config = dict(
    num_hidden_layers=16,
    num_attention_heads=10,
    head_dim=32,
    hidden_act='swiglu',
    rope_theta=10000.0,
    rope_fraction=1.0,
    optimizer='muon_variant',
    lr_mult_up=0.933,
    lr_head=0.00671,
    schedule='wsd',
    final_lr_fraction=0.1,
    max_steps=10367,
)
MLP neurons of a small language model. Each row is named by its layer, matrix (gate and up: input weights) and neuron, and shows model dimensions 112-207. Each number is 128 + 24 x the weight over its row's rms, rounded and kept within 0 to 255. Numbers have three digits each. A neuron's up and down rows have the sign that makes its largest values positive.
Before each neuron's rows, "fires after" lists the tokens most often just before its 100 highest values on Wikipedia text that the model never trained on.

fires after: " C", " ca", " H", " c", " Ch"
L4.gate693:172136148119121163116148123127194155135111134134161108141118129117129136151061106156138154142172100128139158143102136140106138173109097114123149144141144157119162129170093132137132144141096134127132121135160146142170117153112160129094114118104127118078128151120139129087107129159181134135
L4.up693:147131070102117114096147136177143114102133124139119150140109127126078146122109138141135147116125117133114143121120142149157150098089115175137126123152091115161127128147121145143094119153106096149157099141123128169162135112140128143110136126100110113086128130148102118132150129124142124144

fires after: " 19", "a", " (19", "s", "19"
L4.gate785:127107094129135147088129126152115148098130116153152114131106084146190102109122148073165138137157132157120101112156129100133164125134120161169146144144129126102136162155127146180087158127109137108086127136075106126151111134118166104109108147131110133107124126144094149132142121138148131133
L4.up785:137090147120134138084127145115110107120101147121173083095121142124160110130176143104130135151125134145118118099167114116158147139153086132087134115154160154144120151158137152170074156114100114125094127193078100141159140129122120101105111135122114152079122108189113102135144129141126145103

fires after: " ", " in", " to", " of"
L11.gate242:109116101120113106156114120145123149175127135098097146112121125133147102124119080119160133148110137112145115121124159121127109087118112183107104116147134121124109124119165129086089103097084148105158129125163150177125168126123151153093124127167129099183097134112131097098074064089135145123
L11.up242:135161144138140146119106094123190141098136159089150147104127097140100095110123100124180155103132127120130113092156186139122117121117124107120100101130068112113140148093161132111150076146081119118118095116149087134130123102112128145127137115127115103156139145068125178147142109094154132119

fires after: " P", " ", " p", " c", "s"
L10.gate826:079201098145147123148145089123169161128126169133146076152154124131145123125113165107119107123089122123139154126130079132100127096173113134140131124133149104130085134144183127128119110169120189109121132087148109161147108069155119134130134107136123130131118144120130098134098130087145154110
L10.up826:127152114124101133148122109141163130161129100165095183145140102143176160122138170168139125131151111102112107168173140115111150100173098131109106174108122095118133133095110122150116117154167116118132184119114147172127115103155160162095118123102076121147141102152123141152117140091093125161

fires after: "er", "D", " C", "ar", "z", " D"
L4.gate806:134154112139103117114144156105109162130196122089136113137172165153121084115106078146145135157115121120123127108132104105098115105140132132093138168136142121178134110101105186145136162155108155158133122112110141158091093132087104141131151137100146146145141147108134141118097127142090104134
L4.up806:167151128143110102124144153112093166091111115115171107115141136122107109133094177130111131185103144089128140145141114119131122081104144132140103169149131143157156116135071130138132156095101091105174108148136100147124131151134084119165093118100127138110147108095143152089118144151128109104

fires after: " T", "ent", "t", " M", "M", "mon"
L4.gate610:105112129099128090107100145143109152152169136145170142126112105111110168139120121077111130151126139122121151150164103113101145072156148099136114151120171159104143187112138117128130113098101126141128167161143163132110138114058133133085095126109115157143146136161122168108118133143109127116
L4.up610:140123127136086112159092150138138146154112155154172103160135132150119117116125125113143151140102129120166140105171085116135170117110158115169161169106112137122122158106132132128105129157092150139110124152117163158171169154148123110142150145128101126179115140142095094120127110119126126122

fires after: " is", " (", " ", "ri"
L2.gate249:117117141141179120146132127090123148169131146129115168110153122175092115131081108148121130116072077156158145124134087115108120092123150160117127124122120142113123124091071103119147134133099123096098092122147168160093130161115124110163154172132137104144107126124128139137119116140130126134
L2.up249:128159120137116111130115123095165123119113122142105151160125124127135114170135158127126115092120090132161153147194141117134115120166095132088156099140121125114101199110128160099175155105143082152135161139119168123099102128116116139149135108107140108109126136141146130108124107139124075115

fires after: " La", " la", "b", "M", "B"
L2.gate803:112124104166138101138098131102131158130110150145172125103105139141112132123151117142117153128099118098124132135138143123078116116157073147187100138104124166096096151139149132150118128134179114148155166147124123134147178157172190127161089093134121140091132109097125093151142097141118132108
L2.up803:160126105119122111132123071133141174108141124137098116108120138143138095122117135116100104164095136159150115125108126079101106110140118114138102107168117094122145115115148084140099128141140117160141125127123120142136111121159104143134169128085070090159086091147156154175141168114112125124

fires after: " K", " ", "v", "k", " Bo", " c"
L6.gate645:130137113150146121121122107084196144098108155117142122130129126159108148094109126130139151102126122136151136097123141098098118119140146108168175111131119092136136128159146111106142153108125117132128138110149128103146068141139125169112122132108146136114158130132119115145118129058128141098
L6.up645:171147143097127110146143139121119187073153139140161092130097140118156113139146140089124139079156121141132137117169100132181142129145100140108111166125143131134145150122101097133076123141135125161106153133108171135130167106173138085168133106132129091136141114151151158146133181086131158107

fires after: " A", " C", " Ca", " a", " Mar", "er"
L3.gate387:097109148128098098150090136124158125114121172112097121124137153093149136135145099090125129129085100106138131083106151116119133125156100126125094172130074149114196118169134134115117128140128106103132127172132141100171110111130108104154133143142141164138121133127153097080117180137091143143
L3.up387:163174162159123119155104149122193102121143156146133135171116143128095091134102107101134127160065143136148126124141154088140095121161082164152110094097090090137121072124127145152144150143146098108145140151104144119134106157122114143128148124167113165154121113137109123108137125149118134119

fires after: " Ho", "I", " L", "in", "hi", " G"
L6.gate584:119124134159130147091129107172118155145149145147175132128172135153136163078131121141133142161140140131102143154181157106108141199155143110102133135106102134161151155101155152100146129077143089109124173143130097139124120129175128115125151121119180153140090137104177157132114128142132142130
L6.up584:157131149090149141142125135089116161168170140110148134131136138109120129102131141182127205139150154134117119157157146155163118109096101096158134148098129110094169166140139103126109123115144166146143146129127092095104130105144089113131138139127103128125130135088117132116109160138122116159

fires after: " re", " de", " De", " Re", "B", " dis"
L3.gate365:161115139131115124102123099110085103166119165152091121076108156154130179171142113143100126142110123090126090075128134111104148089085111166105189134089117082131086129159140122115162112132128169105075145116111086153168145132132126144108105138106137105113096144147098143077127129122138134109
L3.up365:144117137118089158132144089154099076168098131103103165102112140149187160132117099115136123150162066127159136143118119103132144139105130141125100135090150075107118142103110136108098141125136158124139131109124124109168117117143148151141101117070097116121119140099141131090140089121146093100

fires after: " Mi", " mi", " di", "ci", "vi"
L4.gate19:182149084093131117099150124088093124172109131110118140143140153164137129118158127130133160136093109100140122126108115107150103124119128110138086166154140134138153069128108153127135156145097152108115159137131142162156122112124118134123092109125105158108073139148140109125121133143121153126
L4.up19:156148112095111091099139151108118147154103172122117151139117147144088128126151113141118119118132141090152164155143100095093119127150061103101157132140098106161117098132146100146131154127076145108089124171123135139154131138137095158127140141119129117144123145113143118099097137145152126091

fires after: "==", "===", " ==", " d", "d"
L10.gate61:179135121165172085115152116138108128140138077129153132147119118134099126185146122121100169118097120124145075101120170127128128103102129134101129166116146095096082092076126147101146097121108102116114125132158128114110150154124116169124100096134127145145139140183139141164140125149157138101
L10.up61:125111142121136141120155143149154135125137182127148105118112098121157120197082132106098143104137119111143130161140151133157140140132105099103115114162137110094125119132076083131110165101164078091157153120136165103110133100166112145152176152148075153118144152118125121117129096128105137140

fires after: " la", "ri", " Li", " La", "um", " Ma"
L4.gate30:093112126092091126121142144135155138151134154109101121114106130133150153115125135079094095115094141092130120101111131128103115124124131152151124130109133132141096115119162060108149129079148141121121102135156165104108145119144166160158151108111140141143130087126137127096168067093073172114
L4.up30:159117113135086112142126110145107110121137118116089121105135157160105177136137118079118114138113163119121169134140136100105112134142102124119092170083153105145134093146135112163115135125155083129135126144119142098127162116167105124167113131115116144107095138143177142147110135157134126147

fires after: "r", "ci", " re", "ol", "s", "t"
L4.gate417:117155126090148152135130121128172145144142134116116097135130123104124097112122125100118158118118160127099087137129173123165149131170121127074111142150138174140150132120102155089114150107124121164121169096176096104106105099121163118106122157162116127121169122128139107165106133175140103150
L4.up417:107148127119149126143120059158151121099110157155121112116151117098118126125175132153121139129155107095112106086103153129097164135095162182137061144116129119125127139149136177101093074158097151107129120145132163147124129145113107111130107111110105133126093134117128072101058161136163157139

fires after: " Ro", " E", "ro", " Je", " pro"
L6.gate79:125114101121147125145151092080189147159095125123123120138143143143122132085088147155139150197132080131156081119094105145098177152121109113132138115151115202137154122108153130125155106141112130103129133112128183146150126119145103147121099122131085152147140113124151122143142125142111092121
L6.up79:120109118155137114151146105094129118154122145111128108152138141142123126088102105144152171190113072081168146112094150120109085126101121153133129135140153177133190153106118105129145148171095121128085139136096158164147108143161112138144126137134130139175133119112119156119116144155093132157

fires after: "i", " Ma", " II", "I", "in", "av"
L4.gate636:116110137136145136133121120153109119108128084115158121129183105119090133127160128093135127122156061122132120154149122095122084132119106087140156129137137150108149160140175116110138151139136147110117133104122152146151102087195135113166168136125167171143151100122131136116122153107120138096
L4.up636:174131112168154128117094123102136128127141118145153141142121140063108106101127124103163104139131160105142138092114164132126144106130099112112131127103118139112165155118114111119104092181151111111154139170146152139149172130143112103119140127147144132141153164115124123130133168166117113128

fires after: "s", "S", "th", "an", "N", "is"
L6.gate266:120121111110086081119097160155131171148113122124139123145095140144161136135124149088130090147117168108146112147108115133109127093131138107128124122092181118132073126120103153145159150129150121145154119120152144165105097091100152165138114135124140131197129143109149086138137144117152062192
L6.up266:129120125120106156134116112086120165107123124100137162104110141173129176129156161107077145126179153130150146146160085109130165135173121118145143098184136108140098159133139140154142165062114116137132122088121128130131131108109121156158143136164112138122138164131149139135147106118152135122

fires after: "s", " p", "an", " ex", "hi"
L2.gate426:144118105103128134133145178115130118127099151128150101111130140132123144142141090103128126135127126093113136125150113111099105134125102181161125124119155181131098170126104114160104127097167122101138112153129152104133131123154144121132114082126118137165111166168154090156121140116124087139
L2.up426:128150133104119171104118099155167132147087126136130179131164130178128160127194103104144094137128113107150095166142135119200155143114099126104119100131119083128155174127172120108150131130134111140159102129150108111104110161125106128162161135131109135154179112112151125116171100135127134125

fires after: "\n", "S", " ", "==", " \"", " ("
L4.gate525:137094180107118137152095126150141118116127148088093148142084134136154134179133151108101119145054089095133190104119093120192144113152154117139119147094155130176124156159107136153081130073152107148117126112186144164126120104167121120099151084099130153152099105124122098107130105140113178139
L4.up525:121146196125119109145124107099154095108169171115133177130138125160122128155179108111099116116060152125126131117115109117157117162121134107119121119119148155144134136136091138117138145100136112073099143105164123133149109111103149127121144090112172167177088149129146142089135089177133184099

fires after: "\n", "s", "ce", "pe", "es", "History"
L7.gate52:139122112191151131116125119134134110153100105123155104121140087124124138130116139156168157129094074098122105143151119132116138072085130166096082144091107128135149085129148129163131110131134159083145135152146121161146148110096158154128149133104125133137141105124149104151120112093121117136
L7.up52:154122140156146131123125128101157118149096118147130117162159109092143119146120091111156127146101111112097115114138138127113102141112099112118106130104110112086131119103125100145096131123146152136115073139137117122094155083088097125116150068100116171109131135133077076144147128136130143119

fires after: " ", " (", " Li", " re", " P"
L4.gate425:131156124141132124127124130135152150138103089126113149155098104127122172106111128147134139151131150124117180173140129159106192112148150127147127107152157097115166130121130116156157123086094067159136159122122108141094158127116125115123090120148090090178154127127146121175114064119103129106
L4.up425:123121139148140119161137103130160114148115125128109188103105148116099120149129118151138114153160124167129131156149146157153167148149149083129158138114159132118114100151130112129185132113180116132116123145135126198062159152139129156141090127124137145172097116134150094194118091152128082130

fires after: " (", "-", "B", "\n", " ", " \""
L4.gate334:117139106098086162144138113111175180091164149107114122091127138139091118099141181151159119126102151177126151115091134130119113094122149137112122132114131130099122132061176135116138108144071120097162096091168114113139123139117144133112111109142120143095148108099147148115080157142149120119
L4.up334:150121114121135130132152166164115134129117116127144152104066075113114150126125090111112141091140114175135171154134148072158114136114170178128119132096093151153099112132148116114115091097152102138163124121085092137138121135107134129157125160111160131144130139104152164150136122154115123098

fires after: ".", " the", " an", " The", ",", " that"
L3.gate729:130139114145129142155128141143100150146121145130137147103098108174114075091178140129075125123156104115105157163109110105126135171108095118116139121149124118098120129142147106150140135127137093137141142123152131144133123105119089150098168138156061185142128190139159129080128136118159132130
L3.up729:101130105123109125118103099148120131142138081144142144166107085115140130117155176126092123152112094138108147169111103128152127147070095130102116111123112133118095116133143101118120135130158147121164121153188130178136132095146134123070125148152069172141114132125087117121167147144144107165

fires after: "s", "is", "i", "im", "n"
L7.gate153:108171116139101136131102130128163161133112109124114125153118122132125137142135112146124170169119147081111105162128097134144141106106128133104136106076132165123126150091110107114183127095115098152116117089131142146128097118183124145104114153097104164150143146124088097149178113128139108121
L7.up153:110143126158100140152106140127141154136137111125134120121071133103109104191139159088140167157126110091081087134115071139167154069133131170106183103092146137083118110137140142109092136104148119163096138099144142139143104128149126128168138166172154130186154141134104110161111144128184137154

fires after: " K", " C", "k", "C", "st"
L6.gate90:127103118136107097095182089103134142118105115087144120116125139129109126096154119123119125084134142165070121113113145145103140099140122109136215131139121119107117110119123115123087095154129107096154166117124149148096167137116146130114125114157170102120105155121095145148093116140101147093
L6.up90:090133147112139145163119131123137161065107121140141102130094129159174085114114124129142120103129134157118108151121155130124111167165144133145144169131077109105154158145103095163122150137118101161117145139113116115146112107125122126156110136089126143153126101185098110146109157112115086097

fires after: " con", " E", "e", " Je", "u", "o"
L11.gate552:162161093094130113124102145110144138118132153159125104126129123111157145105090130149122166140133098101165148110109151093110138122139136168140115109095095159150126140107146121113168133136054095148087161152137169130126123126140148109123115162170148116155107064122081105135116169111108060126
L11.up552:121142149123116142128118143085154134116134137185157126155119129118138096136124070133179117149123097123139114116101137108138077144134136122173102108101068160113127118129123118096127104132144106152119136138132149114133160130130155103152100134144132129125106132107139090080152133122085111123

fires after: ".", " mo", " Ca", "per", " Jo", "mo"
L3.gate694:107142114101161096112160123124141112111101133069155122117118142158122168112140125072141120181119125117138120101083161115119160156075104097111109099106096109100090117081127149122144139157168106153133089173102107101108148094088124130092144153129080179111117126120104119137157129099147104127
L3.up694:110155134111133087087118125142150168139078183117178125131136123118149174133102124121119119146115144147121167108092171095130169146103134148143154128142129142138121141092148144133154167103151160142114110154144128176113150108141111134137133163116121112157110121085111104092144117131115103141

fires after: "\n", " \"", " ", " (", " Ba", " is"
L2.gate147:052151140104161140143092066119131150169153133118146156123160120138126149118128100144080161136083118146096127169147110094175132139079106116149123162114149117117096096130047143122137120135124123127137129169142121142157106141141171092160108158109119147114168093130103089164105135130140136121
L2.up147:136104114109109124103140123161126156106094116131111127118122143142096122144160134156086120152072106153165156136154124123175128143152112155105138136115114093091124078099124129135121113100117111136117152146170149099124109138075097145138159109125122184154145156120115174145097166131105160121

fires after: "\n", "===", " (", "==", " ", "'"
L2.gate338:160122121098106148138114133142147149099143145128094181113157130140112111079148110136136161128135125118094168176142088080151120137139160198152127156140146128116086119126103095094101138128079138173124154120154128141130096094128190145098136131109134127141146084111133109120116096113130145125
L2.up338:119156141104123131148127125152124178109109142108080147114103180139138108154087089108131119083133152141152144132114169114112116155125099145134099160131128156138105106138113103139104136130123151102145146133154128141127106115164172106143153176103144140165155104129126140114119107150150179103

fires after: "s", "S", " H", "er", " is", "br"
L6.gate8:164120150099104099098082129152124118111143159097115148112129100155131099143084160129139102139135075109122148055113113099078116133112125139107139188082113076123173124136102150071143096139110127156139125117141167111101124153156122132112110118179125138142137132145097105178167148144124130150
L6.up8:128130106183134117128132143130129111149148135089151146134117099137170123127125141069121150149107163130108137109115152158141130145100151173123138156092121100122111085163137123135138118136138198130142128123109138170083078132127132139123108119111117167118103189135124138128139095109079129158

fires after: " ex", "g", "am", " Ex", " per", " comp"
L3.gate257:125113099131102069144103153132165140099100141143134104109091149146136132139143106162104133143150153153125140156153136103173100098162116146131076108093138106144106114155146084112138129121104122097109110142160095100127167135153123129112127121179130116118118078105168106158090175112140113152
L3.up257:127126167108137103101119148113126141139138159084125122184132105147138137162119129139136124152151125166156199137136142119163094133154118077155097069112129090124124087159183132160136131144129140098117127165102158120102153139111143111132157133105153123097127128149130124155162143117120135115

fires after: " ", " finish", "p", " continu", "\n"
L3.gate212:170105156112146120088124147131117117084120120164127161145126140171107087137154124130183128130134136125096133115126137096144122126117134147097125145123078128142138130119143124175101103123139161121122130080142076141124120131109144129132151131111160116105164141192171120118145131087176126142
L3.up212:138069138111120126147153095120086136153105103148137147094083160202128149155159142143104163154144124088130136134115148136136123087127159150137101142176123137143149087122138150142112120116132122131129180088118107144160159095114105142135138137127160092153136137151146152115123126099134117147

fires after: "w", "s", "e", "th", "ing", "re"
L6.gate489:141170106160118177113138092137169090148112146132147125153132121148094159145147118142098135136107186093158123177144123096140095157096159148078109148106120153129122121089133121116144133106110163144109176167133116114126098135122124162110130091102137138109091137179145096108130097176096106117
L6.up489:098153115142125172109120089132096110110119115176095121135114082102101125115159127113120086095176131166093123142119148123077123140111162120146116112140124123175166132086099109140135138117131112127086148161111158152133083095067097119114106100120148109136130093167102121131073144154126107144

fires after: " re", "gi", "g", " inter", " ", "gg"
L2.gate127:138113126145154115187153099095145109113161140079123120127144134149158137118122169147079132115120118133128108110109123126135137126095131110171128174087095099157126150161074133097125178145085114103142159126105148179134113137151157137117159141124146122116122127161168157113135133129120115115
L2.up127:145135122081115120152138143101156113167161087155138100127049142072119095117144164138122130093116108137075127128153121099113119095143122149118101094118142152103158119175078132099127166128125108147144136169103141119111105112084113117094184134107153130101162110130081172137130155125132153119

fires after: "s", " re", "co", "di", "mo", "op"
L6.gate831:088140100103149146161120099110077114139130101162135182090119102157133140130104128101145148104120131125086151131110147145133138121136151139150105151130160141135075143095143107171152125189105092151093151105158150124128148108108163121096126156099135137123117101149134088147149127116136099082
L6.up831:108159150122142186072089138154118140091108127110112122142162110108153144106139165121090123148158133118167103151122122125106134119119109112102148086152129156115166145112101156132121150163135138160113137131115149123106123121100137098152112149124114157121153160112058144122156122097168139130

fires after: " de", "e", "re", " De", "th", " Le"
L3.gate623:072151125142147094135102111122061145139122122101090158133142162124135163173100104158110130135120136119118132105094111130106118124113089176130137140101123139147078126141174149144167134146160152109094209143174128127143149177131086140155105150136104086151112104157138136077088135150129138114
L3.up623:109129120090119075125089099142096126133125099088104116178143129122143126118157132159113120116165116125166146131113126126122149105109136133128096149174137109143123158180155111128129145105125093129141084156121174105157118117144119142147119111131119121117100136123138164105123110149094101128

fires after: "\n", " M", " P", "M", " ", " Po"
L4.gate448:117127166157143124162156115141157107098162139150123140104077158107095161149170093118118158100120101154104137158120097116129125089140131186116147136111149132102156139138148113140178083115116134168129116156140191104129186094146137149135127146113080107109140090130127126117124113127128111111
L4.up448:127160145112120096144159132185126152111091161167112156148112117084120118115141108139139129160134111161135155125111077173127135118079164124159129132106124115143161140092135133119135104121108106096140152158126124116122140109126125112153143080126078083125093148085120067184107151125129157179

fires after: " the", "d", "ten", " change", "ed"
L3.gate455:137064148117152119120148097142147138135098120094076173124149171115137119148166087096136096118106136145155161150119136116159145092130102134128114142164132128155133087117150149083114121107103136130147153119160108123127075094134100108160102168152132142133155137145149108165128169125120110125
L3.up455:164120136133140147143115146085138143154104085106178133101137139147163119194188138118176100122097135116113158133127138136103084149144092119168109125134144156137158110133094137123138146113116127134140077154127170101154113081155136132137113130142117124099128160098099127140078123085142120092

fires after: " de", " Th", " De", "th", " ma", " mo"
L3.gate102:129112138135134132113122171126105142183128115105134152148101123134109131169118142131135138136069132094116125187128153108152171126122110126123105104136130130111074145150166140120147122091094125148120132117170108086094143136143126111113108154173126122140151123131164150093116147137136171149
L3.up102:129126135117118120161125130137126175128137167142145152102119178102131124099142134135101132127134135119138117135189120111110139150163076164091157108167130127188145143162173130101137141159147114130139120130146112110146104146158147122163128057132142130124094154101139129122147126118103101120

fires after: " of", "'", " and", ","
L10.gate554:099134136119112129132139127097094131110128121107164156123138118127098108110171135118141123139167121121087162146097127136147114148123158115117089122129097150136104120104148126109124199134123116165104095161132113132129093115166125106094144103153122124113119140125129155110100130111154074140
L10.up554:080158124155149117131105127158141128144084126148125132122139140072131126075134100157130149121096174134124154106108120118119128158071138146141154106118090128190125138085120168112115118103115120156133149175112154066108128105140113149120105132115116105135130149087071101122098118120133111163

fires after: "ten", " work", "if", " opera", "d"
L6.gate16:129112114123105103072130160134191103125120076131102115074080154139146118177146091128091090143129151113144175103154118113119114111102163133105124095105174144164103088149153091085130155129102117119166096086143124132117089106148123119134121126078132168160119127118141133174154107126150145111
L6.up16:168127141141118117088145157128144117087134088157145087105101128079089089205167130134145078120145145149142093145164068160107071136077154154173165129175172070108116128144152171137160121121107122112142117145118147109102155087110106114141088144122140156162106148149118130117148129127106180115

fires after: "s", "re", " re", "ta", "es"
L4.gate651:125120138132149159159110090144122106138137161110110093149144088159170175151095130105155148160098133143131091131152121141105123135104097155106107095147118124127140117105170131125123129108104119131154182125139099138121109070111101142115115110151116169084168136129176106100193101149133128137
L4.up651:153092125138113125138131137091146141152124157134158110146170100128134146112110117103138118107139113141153098100119115108085152136112110169126088087135104130130147114126138129120088100125159146092171153155109098147092152146081109134109106115121123157064164132112124097137128103148169089187

fires after: "s", "r", " S", "er", "n", "iv"
L3.gate781:120147156104143145121147120143154144199163146121122130118118132145105114111107134161136147123152118119109113086100133118079139136096151080085152128129107108117161111111069140121054149150141147106110135138143097133124117101116143111109116123154100148113083121091136103134108143109105082131
L3.up781:088145136140124114128096140155142143130083153155124082147162133135097124125062153135167109107117092101116114148092095137101116142136123130144125161078114142126116083092109129125124124117158090127078162125129157128104117144117115108148121092118143140137150141173090133154122150112093093105

fires after: " ", "\n", " the", "min", " a", "man"
L7.gate364:098094135126166132116092140135096132159168131128122159114143115166174135143129160198121116118103090107076162127129148106093148134109111112087138087159187148094171121167166119105105152164119106113115094140108151187156124140131117102162118142143138127131116153112101125161110135159160149147
L7.up364:127142141145123119117117157148170129143121145139128131146124134129086131130129148122126123113169167124159121114103104149123097153141129136070110128112159075057126153124125074148067152128129142154108067135122147154135109102130096100192127150139135128148093112184140124117169087120186116153

fires after: " ", " dis", " de", "ri", "man"
L4.gate712:145116138145170135127096161141132163152120110110105136083165085112136104109133146156091128185145092151133131103125155120123109117135073124063154124095168125127146086171125138120089105118146101154100143122124160129102142083102118139109062108129120128137094115101122121143137092190120122099
L4.up712:140110158155156167155132125123153136149170100116137115144144143100120167164179129122121156149115102096110110119124128091136106124131132162099144104133140138189150150124136122132118134157116091150108131128177114138167090099117121090130169146111110135134139137135140106144155100120131090115

fires after: " Ba", "s", " a", " ca", " Ca"
L3.gate812:195144084160107136068116115123188116119146139072112103136133141091131171126109130105116124139090105140147108118139132142146115145132071159125133147108109142152181111124136139163116179165128135110118163137202139123148135139120145116108155152144177124135106119098124140078082162137088159140
L3.up812:182154107179087109125109118174117140122151141140133110121089153111140140129108096144120168165140134094133103138151144169177124120118102130118107145146162121159115152144157142131123141116119093062108120139169152151144096119099100112102112144150104146137092137142126129132146141140086154120

fires after: " re", "re", " H", " Re", "k", " number"
L3.gate52:106106152118126128130111118087144104133104131140116152124145089166155102125124118119138090125121167138120110112106084167069119137080166116130095110172124140130104124101098127186123101110128135153148141114082110106140122116125134114154134099134116165127130143143111081120106075153152172099
L3.up52:129116144082087136158116134135124149167094129110129151124136119170098115137132105117126101093144186151114074109125118132115155152123125112147105071124114120156110116141112122148090139142123153140109154148101126116142147081125099129149155143127156122123138132141106097094126089183150164094

fires after: ",", " ", "s"
L13.gate530:120135126185096145133131122114155116173117122125120141136121108107141132130154142111110124122135139106113155137132125138168156111122154089086125177110103135129125103082124111157163143088076115146112159188143129139152097172118123122164153143133133127134146128139150164134105097090150101113
L13.up530:121138115088155149194136132101087116151135097117127143168070121095124132139135139174114107154173102129135118124131130096134115127134063142130103094142166124136135174182146083143115162149159156127145133102139128154140080113107098121113119125154133109130094085158126094149124110149167090191

fires after: " in", " ", " In", "n", " (", " S"
L4.gate64:136111148125119088126127119140162111152109143121131145145106167128099085082075114150154148152106130110125145094118123147099117088113137129110116138140165162146142099113111121099097121143133094080114102118128144165124153144124149155101097134102144107140093119118130117123108168116135112138
L4.up64:154148177077143124153121097120101105121095164083111147124094126126141106111112110175114134145137134115121128136102125111120133134100132126103118134148094129111121123102126112145113133111132096133110129128112145161135122156137123141120136065093140103125092122132138147140135138110150138149

fires after: "mit", "in", "pt", "an", "et", " comp"
L2.gate152:078135074169184094168124160125144106179141070089165122155088156140107129122145090105117124150146112178117161114135115106113122161147129081100136090117138131149130161147117142099164135141129109137109125086112157124155144134161129112097133123136127110165131093129150150144175146133118130104
L2.up152:169116110150146152106107142145151146103145138115117124146143145114154130098140103161118163110124135089125131129157121140133149114121126143147146115175120115111136142117148121107151122117146057159143124129119124117192096136145165149110114121173135144124152136144094106119084156113144107167

fires after: " |", "-", ",", ":", " and"
L13.gate795:114148110100096092101137106149099111132167138130152152125153165114120131110151121152123123132111094092101159137073165117138128112169133142103164162123108164157125130071141161144129175089129128138093150090105091142105116159153110128114108158161141133115111134165109101137096127156125133110
L13.up795:107185081143120105154146140111134123142168116161087091109126136150135133124121121175102096150102090119133134119136104129150150098110133141096154117104089171112087121126056162110168155169142109140134135153134156135129123120158069112134154121089125134145131107105130113190129124143174106167

fires after: "er", "ist", "st", "ff", "s"
L7.gate755:137121115182130081061118132117130133134145126126135137127149150097140102109164126139119199161084137127124163112153076129132152161126142155098161118125152081133138123102107152149149126124103083115118164133134120128104108154146125145154123109126152122118133141138127153096172183160138136136
L7.up755:127171122192149100074128123120103124150118134102118146107129126122143138108145122127088143132117154127092142094143118126162125148146121191125150114138144132131111077160114141142134134129097140123133116136124158125108096134134119140149121121092165147129095133137133159105117154154114176116

fires after: "ar", " Port", " Mont", "er", "in", "ent"
L4.gate319:093118125109132138107130118119097130114096115156182129161154167076096142176133152160162124125106126135129149154142136158154121120082104147133194111147135124078100088147159086136121138127151072094109162148088148124100108144138154126115101098132140152142134156128136126161104150147113123155
L4.up319:119128098127152091115108137154109115149085139128135115171130107116108108140127154126138151065156110107142135131089113142118159094128105133147105127136097108125136147137115149114140139117140072123133137161141130119144123127150098094119146133133124161097145104126131155090103108113133137103

fires after: "s", "r", "m", "as", " m"
L3.gate755:148148139127145133136150142092157178166111150147167129154130127138118128154084080121138141131122112164083173149109131130125134118135080126089150131118170113116125120128100124107102081129150116179092095118158081150108131123085139148110142115129134152173163130114071129147142140117115065133
L3.up755:094179123081146148136173111153148148092107191136129152145143144165106125141139121140168138127162121136095138130091135111076122103116105124085089127112120107167103136101152133190114120117179131160095129137098120148162103107138138171082110103121120099123135142125094072135146147147146134078

fires after: " re", " d", " Re", "s"
L2.gate78:149131111110156134096103107141130119114131142123138122138134099166110122137097183113147115140135089154143103137092130128112104106110124156131172085112113145157152114101157124127131144085116126125145136146156112132174126089097113135165150131120095167148107127149131125098170096119112106122
L2.up78:139105140140147178155133134113094134115129079170137123127125152161181128125119144160150147086153138124105155143091129139118123157165136165127165099178134134128130099176125125159083128086122120125133150120116075144162163106150135126114128123154108147128153101140108100129102147136145109191